Part of a small language model's weights: width 192, vocabulary 2048.
MLP neurons of a small language model. Each row is named by its layer, matrix (gate and up: input weights) and neuron, and shows model dimensions 0-95. Each number is 128 + 32 x the weight over its row's rms, rounded and kept within 0 to 255. A neuron's up and down rows have the sign that makes its largest values positive.
After each neuron's rows, "fires after" lists the tokens most often just before its 100 highest values on Wikipedia text that the model never trained on.

L6.gate21 [ 98 111 118 105 180 140 182 153  98 116  86  91 125  82 134  97 158 159  79  85 163 121  90  91 157 127 129 139 127  81  90 124  82 150 153  74 168  96 173 157  77 139 148 130 152  86 189 142  98  52 136 164 104 104 115 118 116 109 180 140 145  83 136 195 115  92 124 109 150 138 115 121 117  89 112 140 119  71 123 124 128 134 125 142 153 131 114 146 148 224 139 157 188 152 106 131]
L6.up21 [134 142 110 152  53 152 154 110 129 124 135 109 122 176 133 120 157 140 183 130 123 132 113 130 130 108 111  86 109 151 111  81 131  93  95 114 147 123 132 127 120 149 163 165 118 127 177  91 126  95 130 137  90 109 143 125 130 116 165 123 127  79 130 122 169 160  73 125 106 157 183  90 139  91 117 174 150  69  63 131 137 127 119  71 138 117 139 110  48 137 117 145 172 102 141 190]
fires after: " Gr", " com", " gr", " dif", "v", " Gu"

L3.gate189 [169 124 102 114 100 142  88 104 103 119 119 119  82 174  86  85 162 134 157 139 191 122 169 149 152 127 125 141 136 157  85 191 184 109 124  82 104 110 126 118 177  42 143 193 190 174 135 134 109 142 148 140  82 140 134 107 129 143 175  88 158 115 179 184 159  92 130 182 130  74  73 172 135 162 136 158 151 112 126 125 132 105 174  88 126 105 170 132 102 194 128 165 181 173 122 137]
L3.up189 [127 126  65 166 135 156  58  82  97 154 166 167  76 117  71 140  89 151 143 135 149 118 128 147 137 131 135 161 100 142 146 134 113 193  74 118 139  64 147 109  88 106 116 190 108 156 121 131 157 104 125 113  54  91 130 143 124 116 139 103 135 187 146 127 135 114 126 149 137 112 126 124 109 100 107 104 167 105  82 131 108 145 122  88 120  42 224 152  61  99  88 157  61 188 135 138]
fires after: " h", " O", " A", " c", " l", " P"

L3.gate418 [133 106 111 132 195 100 111 172  61 119 122  99 154 126 123  81 106 173 165 113 105  99 164 116  94 150  64  71 130  42 113 198  80 135 135  97 104 139 124 151  72 130 145 128  68 142 147 104 139 117 106 127 106 134 152 170 101 132 147 162 131 116 162 117 154 106 138 129 133 158  69 166 134 114 127 116 150 116 123 163 142 100 164 114 153 102 125 197 176  75 149 134 118  98  99 163]
L3.up418 [116 105 103 154 169 115 114 111  94  68 122  92  70 115 192 102  84 140  73 129 111 113 155 137 128 123 116  98  98 133 141 143 121 191  74 139 138 130 135 121 155 137  86 151 108 141 150 150 117 101 104 116  83 125 111 127 162 140 129 165 101 140 114 162 133 126 163 214 186 104 154 135 120 102  91 101 136  75 112 189 163 153 145  96 122 115 141 156 155  85 105 131  97 191 158 124]
fires after: " c", " p", " C", " P", " M", " m"

L7.gate401 [171 118 117 220 107  86  53 179 181 149  87 143  74 101 145 157 137 137 152 111 150  92 211 136 116 157 120 193 145  99 169 179 182 124  92  93 163 178 111 158 175 148 128 138 125 160 149  85 128 129 124 143 103  69 132 108 137  93 113 120  40 132 151 103 140  88  88 127 178  99 127 124 145 140 169 113  78 168 153 156 135 121 111 124 165 114 161 177 100  67 158  94 118 127 127 133]
L7.up401 [196 122 192 150 135  99 157 178  61 185 145 151 153 160 114 129 135 147 135  90  81 169 191 120 142 136 140 121 144 121 162 137 148 146  65  98 154 116  89 106  82 127 135 175 126 158 178 138 113 191 176 180 149 121 108 126  84 155 159  79 144 115 167 119 113  69 153 174 147 110 138 150 154  74  94 142 137 126  99 102 122 152 103 161 146 153 141 166 135 107 121  92 180 120  57 113]
fires after: " is", " was", ")", ","

L3.gate440 [180 177 154 110  55 113 103 132 154 113 122 170 115 203 123 160 127 140 136 145 117 157 100 138 103  81 141 136 105 158 138  84 105 157 107  71 147 149 109 164 142 118  74  73 114 137 129 173 112 125  87 133 156 175 162 208  88  98  68 142 133 147 153 116 152 168 116  98 131  99 125 169 150 127  78 112 157 137 173 134 129 138 128 158 104 162 120 129 154  69 173 126 121 111 106 123]
L3.up440 [139 115  91 127  79 161 118 163 168 155 120 123 156 183 134 125  99 102 146  68  68  40 171 108 137  94 104 101 131 112 139 185 145 152 119 127 204 180 121 129  87  86 135  79 184 134  71 141  99  94 130 165 168  91 140  43 122 161 125 147 112  84  96 120  96 157 149 106  81 133 113 111 134 189 134 138  68 193 123 111 129 118  94 101 106  78 130  42  90 114  93 157  86 102 124 150]
fires after: "==", "\n", " (", " \"", "-", " dr"

L6.gate41 [ 93 190 193 132 115 111  83 144 107  95  78  99 145 164 100  83 153 120 104 175 128  77  99 186 138 121  95 161 108  94 126 174 141 155 106 176 200 105 119 127 148 138 127 123 160 122 111 151 118 134  78 103 150 128 180  39  46 148 145 155 127 102 111  75 112 104 159  88 171 135 121 133 113 147 134 118  69 123 108 191 122  49 154 145 186 169 104 168 101 148 138  97  58 167 101 161]
L6.up41 [106 138 129 120  81 138 125 129 105 170 147 100 168 179 149 131 174  81 160 118 181 101 106 205 103 162 116  59 110  98 111 120 149 136 171 116  89 116  50 141 184 125 174 112  73 154 171  82 167 158 169 138 200 128 152 173 156 180 116 160  78  81  87 123  93 104 146 145 110 169  86 142 210 159 147 120 146 150  20 151 103 159 160 110 111  95 159 193 161 139 119  88 130 125  67 152]
fires after: " m", " M", " n", " h", "iss", " N"

L3.gate318 [ 82 136 133 129 191 175 121  97 114 131 124  82 172 175 108 102 175 137 110 124 148  93 160  75 185  93  93 100 125 142 130 159  83 131 149 157  98 161 102 130 121 122 142 111  92 168  85 137 127 184 143 105 129 120 149 143 102 163  87 173  88 122  82 142  74 136 127 179 172 130  53 106  31 100  53 179 139  95 109 137 142 135  80 130  94 102 158 110 145 192 169 147 134  70 111 116]
L3.up318 [132 133 104 145 116  71 147 126 145 125 169 133 133 112 139  86 168  99 150 114 179 119  98 109 116 185 142 126 139  51 142 176 149 134  88 114 118 144 129  93 120 154 166 133 162  86 107  99 135  93 145 107 124 144 118 145 139 126 167 182 179 158 138 160 169 143  84 176  62 133 166 186 123 148 154 171  97 122 135 152 203  80 104 121  84 126  62  86 106 135 143 143 118 160 134 163]
fires after: "-", " trans", " S", " s", "C", " Cl"

L8.gate193 [111 113 130 180 182 109 103 178 112 114 140 181 160 151 139 160 101  61  74  99 145 119 152  97  79 128 174 110 120 182 109 172 149 163 141 133 113 185 159 176 104 137 178 101  47 139 152 129 152 132 127 132 173 174 119 165 118 137 132 130  75  94  82 155 137 105 148 162  95 101 121 157 163 118 104 143 126 148 133 111 106 116  74 160  90 171  67 106 138  89 165 137 159  53  66 108]
L8.up193 [129 130 128 196 136  62 134 109  60 147 109 112 115 127 163 130 109  95 122 145 113 103 103  98 144  82 151 135 102  69 125  72 168 132 138 186  88 146 141 195 112 158 128 148 128 111 183 102  83  94 120 135 174 135 132 194 132 147 160  57 132  84 112  82 137 171 159 115 162 148 121 141 106 145  83 116 124  70 226 152 136 135 106 160 122 111 136 139 130 106 133 143 135 159 103 102]
fires after: " f", " p", " F", " a", " m", " b"

L3.gate4 [161 163 116 149 154 106 241 144 128  93 159 134  58 111 183 104 132 134 112 134 127 140 139 113 137 175  78 132 147 118 125 148 111 120  84 135 123 126 171 139  55 123 130 160 107 148 115 124 155 136  63 170 101 137 143 155  31  77 165 165 142 167 104  99 128 133 119 126 113 158  58  97 171 135  89 133 135 117 134 204 123 125 107 141 138  79 123 133 155 181 130 148 103 126 113 123]
L3.up4 [143 126 110 127 141 221 174 133 143 157 151  84  72  91 108 139 139  90 145 145 117  89 147 111 158 133 130 146  97  62  87 167  86 134 192 140 110 149 139 213  88 116 174 135 150  34 129 187  93 153 162 102  73 140 122 101 159 132 154 105 103 132  87 160 161 171 121 177 110 110  94  80 138 127 135  90 160 105 151 179 160  95 123  99 129 150 118  84 159 142 127 135  84  61 116  88]
fires after: " M", " P", "it", " n", "M", " K"

L6.gate35 [165 118 152 118 186 145 114  55  71 121 127 141  68 105 123 143 156 133 112 169 166  95 195 125 140 127 177 121 108 150 107 161 175 141 159 103  81 103 170  95 130 150 129 131 110 182 138 145 101 129 154 139 103 145 199 102 148  92 105 115 154 141 166 115 162  96 131 128 146 123 116 101 126 114 111 104 152 114 101 119  74  54 165  97  95 109 193 111 140  98 169  71  84 148 104 158]
L6.up35 [153  93 135 116 150  84 152  88  95 102 163 112 140 104 150 155  92 131  89 122  61 111 128 179 141  61 180 192 107 152 126 153 147 151 110 147 118 123 118  77 189 112 145 102 127 141 163 151  63  90 136  99 117 102  86 100 142 121 116 155 130 150 134 186 138 118 122 155  44 122 127  99 116 112 158 168 131 134 194 106 138 115 127 161 134 189  97 158 144 135 137 119 132 114 152 102]
fires after: " m", " M", " p", " B", " P", "P"

L3.gate479 [135 139 133 104 133  74 141 113 119 124 165 190 156 114 123  95 137 125  82 159 101 154 143 180 129 105 131 111  75 135 171 150 122 151  82  85  94 114 126 162 129 128 128 174  67 135 141 118 178 137  67 100 135 149 153 144 147  93 103 112  85 171  58  80 111 102 106 178 150 128 145 163 116 156  71 157 130 161 114  99 113 127 109 156  93 103  85 208 187 102 151 140 111 171 147 140]
L3.up479 [ 87  89 115  84 172  83 136  86  42 128 151 167 127 100  86 144  80 163 134 177  97 116 135 137 102 125 120 125 144 130 140 159 183 109 111 162 107 128 155 174  96 140 152 119  49 120  99 177 126 144  60 188 124 131 152  88 154 131 142  89 129 185 151 169 149 142 123 151  67 178 104 168 117 118 175 170 105 114  86 154 147 130 156 202 140 139 101 159 106 168 141 122 155 121 138  98]
fires after: " b", "gr", " F", " S", " gr", " s"

L8.gate189 [151 126 220 155 122 103 109 158 125  97 102 121 126 160 160 102 149 156 168 115 157 125 140 124 160  97 176 155 126 151 149 131 107 101 149 119 120 157 166 130 156 164 135 109  88 174 138 162 126 127 163  81 138 151  85 169 163 160 121  98 111 111  91 144  81  84  92  69 132  60 164 121 128 217 206 110 154 126 169 151 137 171 112 161  65  76 169 155  99 144  88 152 114 133 202 104]
L8.up189 [174 155 110  85  75 158 118 118 135 134 107 133 134  99 111 113 132  56 131  95 164 137 186 101  40 120 156 100 182 129 105 132 164 137 124 146 113 139  78 122 145 170 134 163 168 163 132 110 109 178 123 134 116 147 182 156 125 125 113 179 140 143 129 106 104 159 102  92 123 147 202  71  95 165 135 110 139 110  86 165 209 132 115  75 184  48 108 124 107 138 158  59 135  88 172 113]
fires after: ",", " is", " was", " E", " as"

L3.gate308 [146 108 164 171 157 111  83  76  88  91 128 168 145 145 177 187 143  74 132 143 175  83 154  88 116 169 109 201  77 158 112 103 116  50  86  92 150 136 146 143 126 150 136 114 115 121 121 128 172 151 167 136 126 157 138  99  93 169  82 141 173 143  97 107 126 200  74 109 134 171 108 108 131 141  98 126 144 105 167 185 169  79 114  89 124 118 104 139 130 102 124 142  98 153 121 104]
L3.up308 [105 129 140 128  87  94 201 128  68  78 107 132 123 111 142 172 100 103 165 122 144  97 106 158  83 218 145 139 181 155  51 103 141 122 125  97 150 127 109  87 101 142  75 129 131 107 101 127 204 159  90  77 160  97 132 142 161 101 124 167  77 163 121  74  90 134 116 101 147 120 116 137 121 144 127 162 143 169  94 129  54  85 146 102  85 121 101 129 122 172  92 125 144 130 107 174]
fires after: " |", "–", ";", " +"

L4.gate59 [100 109 136  62 108 120 117  95 142 159  99 131 160 172 129 166  92 137 167  91 173 100 107 126 146  94 161 168  72 100 166 115 155 160 146 153 115 140 132 112 115 180 168  82 135 169 132 128  81 119 126 144 146 139 145 105 104  73  86 185 112 122  78 116 118  88 119 116 100 176 135 131 126 135 108 132 116 143 103 168  92 136 124 102 112 121 150 129  48 170  68 129 148 168 116  91]
L4.up59 [ 97 128 125 119 179 174 188 133 136 198  85  93 106 182  73 127 129 141 145 106 108 156 168  98 138 133 104  71  74  88 153 125 136 148 107 124  93 120 108 161 108 148 173  60 173  92 127 133 137  89 114 116 136 124  67  97 170 117 112  90 199  89 125 148 124 157 101 129 153 176 124 120  90  91 158 122 137 126  83 194 114 121 164  92 145 145  85 100 121 143 145 166 125 126 183  99]
fires after: " T", " Mar", " J", " Z", "T", " Fran"

L10.gate147 [ 91 140 103  65 104 122  76  94 125 139 149 175 158  77 110 140  93 103 133  93 105 158  99 200 144 176  88 123 209 148 151 196 157  85  87 144 109  96 143 148 107 194  88  95 159 100 121  55 127 149 134 190 123 127 102 121 125  73 116 142 157  79 140 137 111 116 154 107 135 140  66  85 112  72 141 115  75  55 147 130  67 151  89 174 120 116 136  92 113 121 112 158 147 141 142 157]
L10.up147 [107 191 168  91 105 125 135 159  63 129 137 120 177 117 182 137  88 145  98 203 173 134  92 149 133 129  99 108 128 147 124 200 198 186 162 105 135  72 118 192 105 216 147 117  58 130 113  99 130 136 123 104 109 111 161 180 126 150 109 154 127 116 157 167 110  94 184 104  86  80 117 120  82  95  76 155 150 165 153 137 124 139 128 127 159 103 135  72 126 128 114 108  84 120 118 148]
fires after: " |", "|", ",", "'", "-"

L6.gate44 [103  96 103 125  82 152  85 136 107 148 181  56 118 132 128  96 144 147 173 167 125 121  95 132 167 114 153 149 104 171 101 183 123 142 101 134 117 204 123 162 174 111 150 153 116 124 168 104 160 128 114 170 173  99 116 121 198 162 164 184 116 101 153 204  97 163 132  77  99  64 110 142 128 165  99 106 116 128 139 191  81 101 163 125  64 145 116  73 141 138 177 132 136 184 156 142]
L6.up44 [120 155 165 162  87 147 147  63 128 141 125 103 125 151 123 186 145 104  91 107 105 111 133  53 123 187 185 121 106 160  55 100  89 185  93 141 108 179  73 175 140 184 107 189 149  72 187 127 116 159 164 112 130 114  76 141 153 182 174 101 184  95 127  86 132  96 128 108 109 101  93  97 131 168 117 107 106  73 156 158 155  85 168 143 118 171 119  71 194  75 157  71  86 147 155 148]
fires after: " f", " g", " F", " He", "f", "os"

L3.gate154 [ 81 128 173  62 142 145 141 200 137  90 117  94  96 105 129 153 141 149 110 149  84 158 100 131 147  72 142 135 119  87 105 110 161 114 186  97  87 141 108 170 126 127 160 134 125  81 143 115 192 127  83 114  92 127  97 130 176 101 119 112  70 107  89 161 153 108 101 119 153 164  88 126 111 138  92 124 138 139 134  94 108  82 121 107 104 107 156 157 130 144  92 111 106  98 114 100]
L3.up154 [144  96 184 156 149 160 138 154 125 111 125  79  55 100 122  90 118 207 136 158  78 142  93  83 130 163 101 134  96 194  84 120 169 162 143  63 114 133 155 130 106 144 164 163 103  71 158  78 116 106 138 139 100 153 116 132 162  79 139 146 190 135 111 173  99 114 134 144  99 128  59 165 150 132 132 179 164 137 101 189 145 118 129  99 149 127 146 146  72 142 111  89 115 170 139 153]
fires after: "em", " Ch", " ch", "er", "el", "ap"

L4.gate178 [ 95 179 138 106 119 144 171 113 122  83 153 104 148 175 143 149 120 106  99  99 146  50 125 150 133 117  97 123 118 131  75 151 130  67 149 140 203 120 100 187 131 120  58 109 121 148 110 156 135 137 113 178 119  99 119 126 136 145 111  84  83  22 103 120 113 122 148 114 135  53 169 146 108 121 109 134 106 132 130 124 138 130 170  95 146 154  49 126 126  80 140 195 129  97 160  66]
L4.up178 [138 179  91 122  90 140 161  92 132  74 122 127 125 212 101 127  66  77 123 139  93 133 106 140 155  58 134  93 142 150 144  98 107  84 138 181 103 138 155 132 132 127 162 157  86 183 117 163 118 175 175 139 125  94 103  83 101 120  93  76 150 111 137 115 147 137 131 128 122 129 133 151  63 133  95 142 126 177  97 172 138 111 133 122 121 138 141 111 187 189  60 173 181 163 129 135]
fires after: " J", " Mich", " Mar", " m", " Fran", " Or"

L3.gate334 [102 159 126 167 173  83 140  97  72 115 173  72  92 146 157 100 140 132 154 139 131  80 114 187 121 193 107  85 181 133 157 157 115  96 146 188 125 115 117  98 132 143 145 106 114 146  83 119 166 114 134 155 108 114 104 144 156 110 113 107 156 147 109 100 172 142 135 136 143  87 192 128 146 190 150  71 155 100 139 163 128 129 156  64 115 157 122  71  99 149  93 166 166 153 108 116]
L3.up334 [111 144 148 124 106 108 224 167 138 136 201 156 111 111 114 100 124 102 114 153 120 131  94 173 122 192 144 101 109 129 153 124  84  61 116 171 165 158 127 130 128 109 107 174 166 131  78  92 179 128 149 133 140 109 119 120 139 142  66 128 107 163  58  81  97 130 172 133 120 121 147 159  59 149 121 127 110  81 100 160 165 118  95 104 146 112 117 139 118 130  77 110 196 129 158  94]
fires after: "–", " 19", " |", "20", " G"

L6.gate484 [ 85 111 160 173 140  95  91 141 126 167 111  63 146 132 127 118 169 150 123 120 124 111 129  99 142 154 135  80  94  96 111 102 165 152 168 142 124 132 174 127 171  94 157  86  78 137 119  81 108 101 175  79 106 128 172 134  51 174 183 137 119 132  99 124 108 155 107 108 117 112 173 152  98 210 145 149 214  78 136 143 136 199 155 177  99 144 122 178 105 160 134 180 116 122 112 116]
L6.up484 [132 130 126  97 119 138 114 129  83 149  95  86 122 139 118 150 122  87 116 150  82 216  95 122 118 131  83 117 109 106 148 111  83 134 113  78 116 123 106 132 121 166 135 139  85 155 140  99 170 153 166 161 103 124  94 133 157  97 135 177 117  94 124 134  80 182 125 163  85 101 189 136 106  99 154 146  91  68 119 158 150 136 144 115 174 146 132 148  95 140 202 117 103 194 161  93]
fires after: " pro", " p", " F", " B", " W", " c"

L4.gate36 [ 96 127 130 164 147 151  86  90 108 148  61 145 112 162 141 122  93 128 143 143 136 127 128 105 145 166 143 108 185 122 150  91 115 147 121 100  82 159 137 125 138 160 107 114 152  87 130 153 132 171 140 164 155 123 189 103 148 118 180 173 120  99 125 150  79 123 165  71 151 204 125 122 181 138  81 137 190  83 188 107  97 109  81 114 108  75 113 128  92 128 159 195 141 120 140 172]
L4.up36 [147 139 124 115 169 118 107 113 123 143 164  75 122 126 196 105  99 116 176  96 147 188 120 156 178 131 139 204 134 131 152 170 143 109  66 139 145 164 124 147 141  78 125 169 165 101 166 112  77 115 109 148 161 138 111  22  68 125  84 140 186 129 125 122 173 112 143 170 115 142 114 113 150  92 125 116 131  54 145 121 174 175 132 113  93 178 158  80 140 167  49 100 117 140 147 107]
fires after: " In", " P", " p", " O", "ip"

L4.gate255 [132 151 125 127 114 130 139 113 135 184 123 162 126 140  70 148 189 155 182 128 153 120 161  95  94 164 152 135 117 135 128 186 191 213 161 145 113 161 137 126 125  65 116 185 134 144 140  78 144 115 162 145 106 102  98 140 134 173 163  85 136  85 149  45 108  92 145  84 197 142 112 124 120  77 202 103 158 135 118 104 158 119 108 104 139 133 129 151 115 123 162  84 155  55 127  53]
L4.up255 [107 184 128 166 150  97 147 156 160 162  90 122  59 150  86 107 122 113 190 159 120  66 145  79 164 129  88 127 187 119 164 174  96 138  96 184  80 133 130 159  48 169 162 153 122 161  95  97 143  99 166 127 157  98 129 164 144  84  92 128  96 120 124  94 143 132 169 123 116 122 140 174 141 101 126 103 186 129 134 149 114 172  84 104 157 164 113 124 169  81 105 143 127 115 137  97]
fires after: "\n", "C", " P", " Ch", "P", "ec"

L7.gate65 [ 89 124 123  89 105 143 149 105 163 168 196  78 203 163 135 160 188 148 180 174 135 128  96 108 164  65 145 120  98 167 153 168 132 158 121 169 172 174 113 144 165 143 115 106 127 166 109 119 122  95  82 110 134  92 134  89 123  58 116 100 117 119 115 124 134 140 166 104 148 177 110 138 143 128 104 138 148  80 137 116 118  76 114 167  68 106 122  78 138 121 102 146 214 179 169 148]
L7.up65 [130  91 109 138  89  92  57 149 174  93 150 149 146 132 132  78 157 110 142 110 129 121 176 166 113 141 155 106 134  99 197 103 124 114 155 123 168 119 102 160 173 132 170  63 142  55 123 145 119 108 156 119 175 132 110  71  90 180 119 136 126 165 138 162 124 185 146 184  93  73 168 137 141 132 153 182  74 150 141 125 175 133 141 111 106 131 102 151  64  97 141 134  96 132 162 190]
fires after: "–", " (", "-"

L3.gate501 [117  65 103  63 131 129  82 156  92 106 149 162 106 108 183  90  99 118 150 189 178  70 168 185 118 128 168 127 177 132 123 122 148 144 101 111 153 134  86 107  98 180 146 194 112  99 133 124 129 145 175  93 159 161 112 103 119 158 117  82  88  95  83  80 141 192 134 124 153 106  73 132 171 135  82 106 162  82 118 172 156 157 142 115 159  95  45 120 147  81 161 150 161 118 113 155]
L3.up501 [155 139 103 123 151 115  48 170 112 116 145 109 146 125 158 114  85 137  92  95 139 132 136  69 161 119 157 120 117 125 120 149 157 101 134 135  61  84 160  90  87  87 152  94  50 125 145 123 116  65 130 111 114 121 113  98  93 130 171 106  96 134  73 146 156 112 126 179 192 152 134 163 104 137 163 122 146 137 119 148  76 159 166 142 118  76 106 102 136 140 136 175 137 166 113  96]
fires after: " B", " b", " M", "M", " m", " "

L4.gate80 [ 79 138 177 126 133  65 205 133  93 131 126 178 144 102  96 128 147 181 140 111 130 138 125 177 184 171 124 115 148 110  79 147 160 170  71 141 135  73  86 152 159 108  72 174  59  96 137 104 161 128 128 159 133  62 115  97 113 105 127 120  96 149  95 111 124 142  78 156 102  91 188 127  90 136 141 186 117 107 123  68 158 120 121 165 119 110  97 191 109  69  72  72 142 106 151 103]
L4.up80 [119 132 121 134 136  40 105 134 133 105 170 111 140 119 135 122 110 156 177 131 136 138 114 164 127 118  99  78 101 169 148 181 116 168 137 129  77 170 133 133 114  99 143  96 178 144 147 120 124 178 149 137 159 180 177  65 163 195 124 137 146 129  73 116 136 113 118 177 152 116 105 134  94  92 144 134 117 157 169 114 162 212 118 168 153  89 149 121  70 126  54 122  95 123 115 168]
fires after: " S", " gr", " the", " s", " Gr", "g"

L3.gate131 [117 119 133 151 120  51 155  84 127 127 163 121  55 123 111 133 149 105 118 110  85 111 134 117 117  82 153 109 169 183 181 104 122 124 162 140 104  82 145 189 122 196 119 130 114 129 176  71 153  82 156 135 160 115 164  99 167 159 168 127 145 108 132  80 121 128 138  81  92 150 117  90  89 124 111 110 103 176 152  96  98 208  85  81 145 153 127 118 134  80 133 136 124 145 112 184]
L3.up131 [150 173 116 213  73 102 132 116 105  62 160 143 160 162 192 131 189 164  66 157 140  96 161 111  67 104 112  88 117 107 186 129 101 109 163 193 135  90 163 145 122 190 131 116 126 103 146  94  99  86 108  81 133 120 162  94 131 130 178  94 123 147 116 161 133 182 155  86  92 121 117 161  76 118 100 109 148 175 140 121 122 229  93 127 120 125 133 127 137  97  48 152 112  84 180 126]
fires after: " |", "|", " v", " was", " ("

L6.gate207 [122 187 110 110 142 108 153 121 137 136 174 151 178 157 156 152  94 174  86 172 206  75 113 126 129 127 119  76 114 116 158 217 134 138  88  97 119 111  61 133 132 127  74 122  98 115 138 150  96 133 184  75 128  99 147  72  97 160  96 111  71  92 126  93 135  94  94  69 126 135 178 124 114 137 128  77 109 155  82 200 134 117 113 161 158 144 137 128  89 163 154 127 113 131 148 129]
L6.up207 [161 180 119  90 105 117 157 153 183 175 112 149 173 136 113 199  89 131  95 119 126 160 204 121 119 152 127  53 107  49 113 148 135 187 112  97 125 106 151 143 139 117 136 120  94 139 132 113 147 153 136  72 115 140 127 138  92 114 111 108 112 114 146 130 129 111 115 145 130 166 115  70 122 150  82 131 164 138  90 137 131 139  87 129 140  76 175  89 121 191 112 106 124 137 162 130]
fires after: " N", " R", " Fran", " Q", " J", " n"

L10.gate182 [ 92 149  93 155 115 108 119 137 149 122 134 165 174 160 140 163 185 215 148 153 147 209 113 180 171 131 130 106 117 165 108 146 128 139 137  86 142 134 158 138  88 152 186 166 114 160 201 105 174  95 163 168 108 156 160 154 111 121  90 101 126 147  77 174 156 131 177 169 119 150 100 158 150 104  53 142 160 171 121 110  72 141 151 140 107 178 136 123 167 104 163 118 103 135 144 157]
L10.up182 [156  82  82 191  97 169 140 154 124  68 101 165 160 153 182 102 121 120 162  87 122 199 152 133 105  84 144 134 129  83 183 124 130 162 117  80  66 129 118  96 131 159 133 119 147 107  72 138 176  96 171 125 171 130 159 133 124 127  86 118  93 151 110 164 144 125 139 136 100 124 104 156 139 179 146 123 133  92  99 134 103 128 111 130  89 119 178 127 141  59 155  91  90 151 156 139]
fires after: " in", "born", " 17", "18", " ("

L4.gate511 [167 115 106 164 108  98 142  99 118 115  79  21  87  94 184 124 124 143 140 140 156  83 129 154 105  87 126 125 165 156  95 134 148 126 141 138 146 146 134  95 163 157 135  82 221 172 130 126 150 104 104 103  94  98  82 125 101 147 104 204 130 176 157 172 147 119 111 186 118 120 151 157  82 119 159  57 133  88 100 140 114 157 115  96 159 132 188 118 135 152 165 149 169 140 126 164]
L4.up511 [117 101 126 125  89 178 175 168 121  96 163 171  58 125 130 109 147 111 125 165  87 223 209  73 112 152 103  97  89  88 116  76 141 148 150  97 136 123 128 108 159 183 171 135 170 138 215 101 146 100 154 155 144 151 119 103 147 164 192 143 127 137 129  98 120 183 150 101  95 135  79 121 127 110 139 125 127 107 158 107  82 102 149 146 178 178 128 121 119 133 155 103 122 113  86 159]
fires after: " was", " w", " is", "ro", " be", " are"

L4.gate3 [ 60  84 109 159 124  73 111  63 121 130 103 161 181 157 141 160 151 148 145 121 181  77 153 105 150 167 120 122  99 113 141  52 196 131 133 116 101 166 140 153  94 107 148 134 159 121 103 110 123 189  93 164 179  96 115 189 128 177 144 131 157 130  95 155  97 131 108 134 135 120 107  98 158  74 167 141 111 102 163 124 185 100 121 114 132  97 154 117 137 144 204 123 109  72  98 175]
L4.up3 [ 81 146 111 126 124 176 133 165 127 112 125 164 159 118 159 128 138 148 136  99 114 144 123  68 132 147  84 150 147  70 185 131 114  78 168 120  99 121 149 150  93 136 136 118 158 149 123 129  94 103  79 163 120 108 119 187 107 154 116 156 124  85 144 131  79 154 160 108  90 162 142 130 214  87 163 145 182 114 130 135 170 159 130 162 152  86 179 104 139 141 112  92  87  89 149  93]
fires after: " v", "\n", " Go", " ==", " Ch", "=="

L7.gate305 [103 152 163 144  95 156 116 114 102 154 155 135 156  93 176 135 184 123 147  86 167 135 130  97 120 100 144  89 116  87 162  73 136 143 178  90 118 156 118  89  97 166 132 148 140 148  77  95 120 117 165 124 108 136  96  98  87 184  92 129 136 105 126 188 135 155 126 114 124 164  25 191 178 102  88 173  79 163 172 142 106 167 144 104 127 132 178 142 162 112  77 116 153 154 120 119]
L7.up305 [174  52 158 155 106 100 146 136 141 114 153 130 179  82  94 119 146  91 191 140 139 185  89 102 105 136 148 148  78 197 135 156 168 117  94  99 154  92  77  81 137 123  85 131 124 115 118 130 151 158 106 123 104 202 135 149 100 137 112 132 161 150 166 136 152 109 106  87 128 172 202  95 117 147 119 116 127  78 105 169 161 109 110  89  71 121 145  75  86 173 168 112 110  92 170 182]
fires after: ",", " was", " and", " is", " to"

L6.gate24 [131 170 145 126  82 108 166 127  97 170 107 105 210 108 126 116 132  52 177 125 102 101  46 106 158 109 103 116  74 212  55 147 123 146 201 180 106 141 113 152 134 103 118 146 128 122 144 144 125 169 157 120 122 156 128 134 130 116  40  76 106 160 116 137 122 112 161 154 115 152 164 149  84 112 167 143 111 139  72 106  79 109 143  67 147 132 101 189  88 147 114 164 100 117 150 124]
L6.up24 [185 147 165 106  92 100 164 124 108 189 123  79 138 181 136 148  81 111 184  87 125 133  53  76 137 166  81 117  80 188 139 144  74 104 158 172  80  91 164 123 125 125 117 137 102 162  94 163 163 133  62  69 103 132 129 124 169 169 129 173 117 145  56 182 137 115 141 180 107 141 117 114 118  63 139 133 109  96 127 102  98 108 160 189 151 127 135  81 143 150 143  51 135 142  59 195]
fires after: " p", " h", " s", " d", " D", " S"